config.toml
n_kv_head = 4
bias = "all"
steps = 9119
MLP neurons of a small language model. Each row is named by its layer, matrix (up: input weights) and neuron, and shows model dimensions 128-255. Each number is 500 + 40 x the weight over its row's rms, rounded and kept within 0 to 999. Numbers have three digits each.
After each neuron's rows, "fires on" lists the tokens most often at its 100 highest values on Wikipedia text that the model never trained on.

L4.up309:524545474483534484514578524517479499442479500532541562489470445523537460518412498496543479533438556536460558400488542469493503552468482389470461500487465434521526494420512465508497450442490508477505541570528667508498476549499531480484582595469493477537548499450390510474459487530540503509519526535449431441438490462449477498427481508443571547522512491486572524519458477493474550496491
fires on: " 202", "|", " Total", " 2025", " 2024", " 2023"

L4.up195:538507493447512516477574458521519534541496469516568607527552484527505482436554536457502561462474536503454515500447438463538527447512500539428410532520587467533470441498491508482509535517465510547522490495573503541558471492448478546462417549481447526513419527537470538501514485380442464513486471445531450513507469501457580557450506525535510508538497514496565509494489471507564551478465
fires on: "en", "ill", "er", "ith"

L4.up782:490532524547432491468453510470506476553540559505461529621512463440440424513495503508437484448472524512523461533531526476478443431490495514498517542454456536490530505542421485441521497522545473573487437493506480537464534567446555450427522520534470506494441518567488560509518515482453444448495470443497469528473493456513635524442487538534551530477542470534500538489522406507520546538455
fires on: "at", " of", "ud", "ug", "ar", "id"

L4.up154:507529570476481464461481471490516555493480489476496501509564515511543460490485558552525473489479474558498551519475480474540478465505479465471415570411499509457468402470524524511429507548463564462535501610482489532507485414495443502538485515477406519516481531564484506555426502500525504510485479577559493534510516533506491537419482504483505501545541403487523557562465453474568550466427
fires on: "t", " all", " hel", " over", " out"

L4.up840:562541533478515503466500531515503445551421465548497478505511434436484411514465502463546472481586470506517518468482442478494490492469453410521470549501490496470476475530482526493441464450490477432546467463526497518483467484525426476454582524511469438537429471485516482454520515497409546416525482529518509459558569538475456478483484540529585487548576509508523565533512511507471517467473
fires on: "t", "c", "s", "y", "od"

L4.up448:501514478467430584495484475462538465480492475448546498540541460551492454511484472514465561504493539483538570490513470559537534544468432436451525537492454505475433460540506426434451481508409568425482542494535463521524502567540452469449518517461489471489506501473502547568474435508536478539426518574551499497495516457505492491492580506497462498547494531535533500515454462484521547476382
fires on: " there", "re", " app", " re"

L4.up371:531520507541494513539518464567463537485484463508569547497598455510508461487535555432553447486550400503522564498472481471482546456452458425503513573498561522466495431446443506532455494509500478491504480552520511493526485516485446487425502513482542485483541478520493528482377475462503476495454448473512558444545465516441535520484498411510512454602512493508585572520431511484517496458454
fires on: "as", "t", " me", " Me", "s", "em"

L4.up6:539573439501464446450535537626451468546477499555561523516477509525442495455493470533459506532496561480558482505489541487504469497569484437508530515460494426487445508484452442497456478473501520548495493490494499449449444566446507493485518522456454461585464510455470493546432492457494472490496536518489480485551425535479520489454549497537505452510600433462552547496443431509496536536501
fires on: " |", " 199", " 5", " 6", " 25"

L4.up693:557496492442504458492503480511483428468431502447594486497498440424474512453456469449501543420556371523560549439475459493506469504506532550527539516473526498453457464484551479520562485531469591462470587476460515499562497530527512466480483533489466486506504503591522534503511550473502493535442552504500462518504477532437556596484539485477446475528472502413520528479467486574565457458411
fires on: " re", "-", "{", "\\", "("

L4.up956:524501475433478436477501486521448452496465465550482523582458534442470440442482506445473423411582519470486555516591471484484528440467449413553510519505479503467542478547501487451454467488582513486465496450534494522511463525452495490507531460502529486492479537483503450636524540440519523446459387515612544526505497536477517506464525524482561537507533472547501540499501401563446507574502
fires on: "é", " de", "ran", "ry", "ou"

L4.up134:509528514436500539483466492460506482513463479592522518519437453498463461506538505520468474513494533486568508495508495526486468459488536446532495492556507445470441428457510454526460492513521533499503516459513531502460546500522505499421612596522508463451482435561483539538477449548515492508439467494557550458516511494467491532518527532521525502403538458517509508452518432575515506572489
fires on: " most", "ical", "ary", " Europe", " World"

L4.up208:564500497481508476508462456541470498568450558519489482533512543420428508436527570505431438457483550397513526552458475501481485472454510487484503492492434551506521534428474500493499459559561498449572518459492538504461494480451487493487443441483539472479480512502566530498513568493485508454425533558485514501536419426489556492524606538521491495510482594475504547473509531536483495520528
fires on: "ac", "ut", " e", " rec", "uk"

L4.up905:543487537511433481525534522484474526493434483553519453553507451446444514503566488510559518445481512383491588527563496487446557481506489485518473498542502538521447466453472510456507481529474517341559555567547552529502536524472519526481506526513485452509532487414552478456483534524513434473482488494571423436471427505540536516455433574514511458524485454455515511517508476517459467526492
fires on: " mon", " R", " Hol", " ro", " Mon", "ot"

L4.up909:499513531540468530444470500515526538527483504475496589551504486488471429495470515496435461443501474472510523490527564511472527495528460531454471502497479521508502483541439499488506488526477571470513487465532510496500448464465540389430612463498500491440534456561471475489511458524457562515462481507490447524449446551480456585436514510517474550493506465480507608471411473483582576506511
fires on: " B", "B", " Be"

L4.up469:510549513504455529421409522558540493513487539532462453496525532411448461478426468469485463454528492510534538467507554510447491432483517515498561571488440541492532586536528436451491460525492484473497486553474488420439430473559453489479557466450499468445491473508495507506508472493446513492505571530580491558505442496460491512481499551499484497452470481515594514502551512562449550566491
fires on: "ot", "ens", "it", "ect", "ut"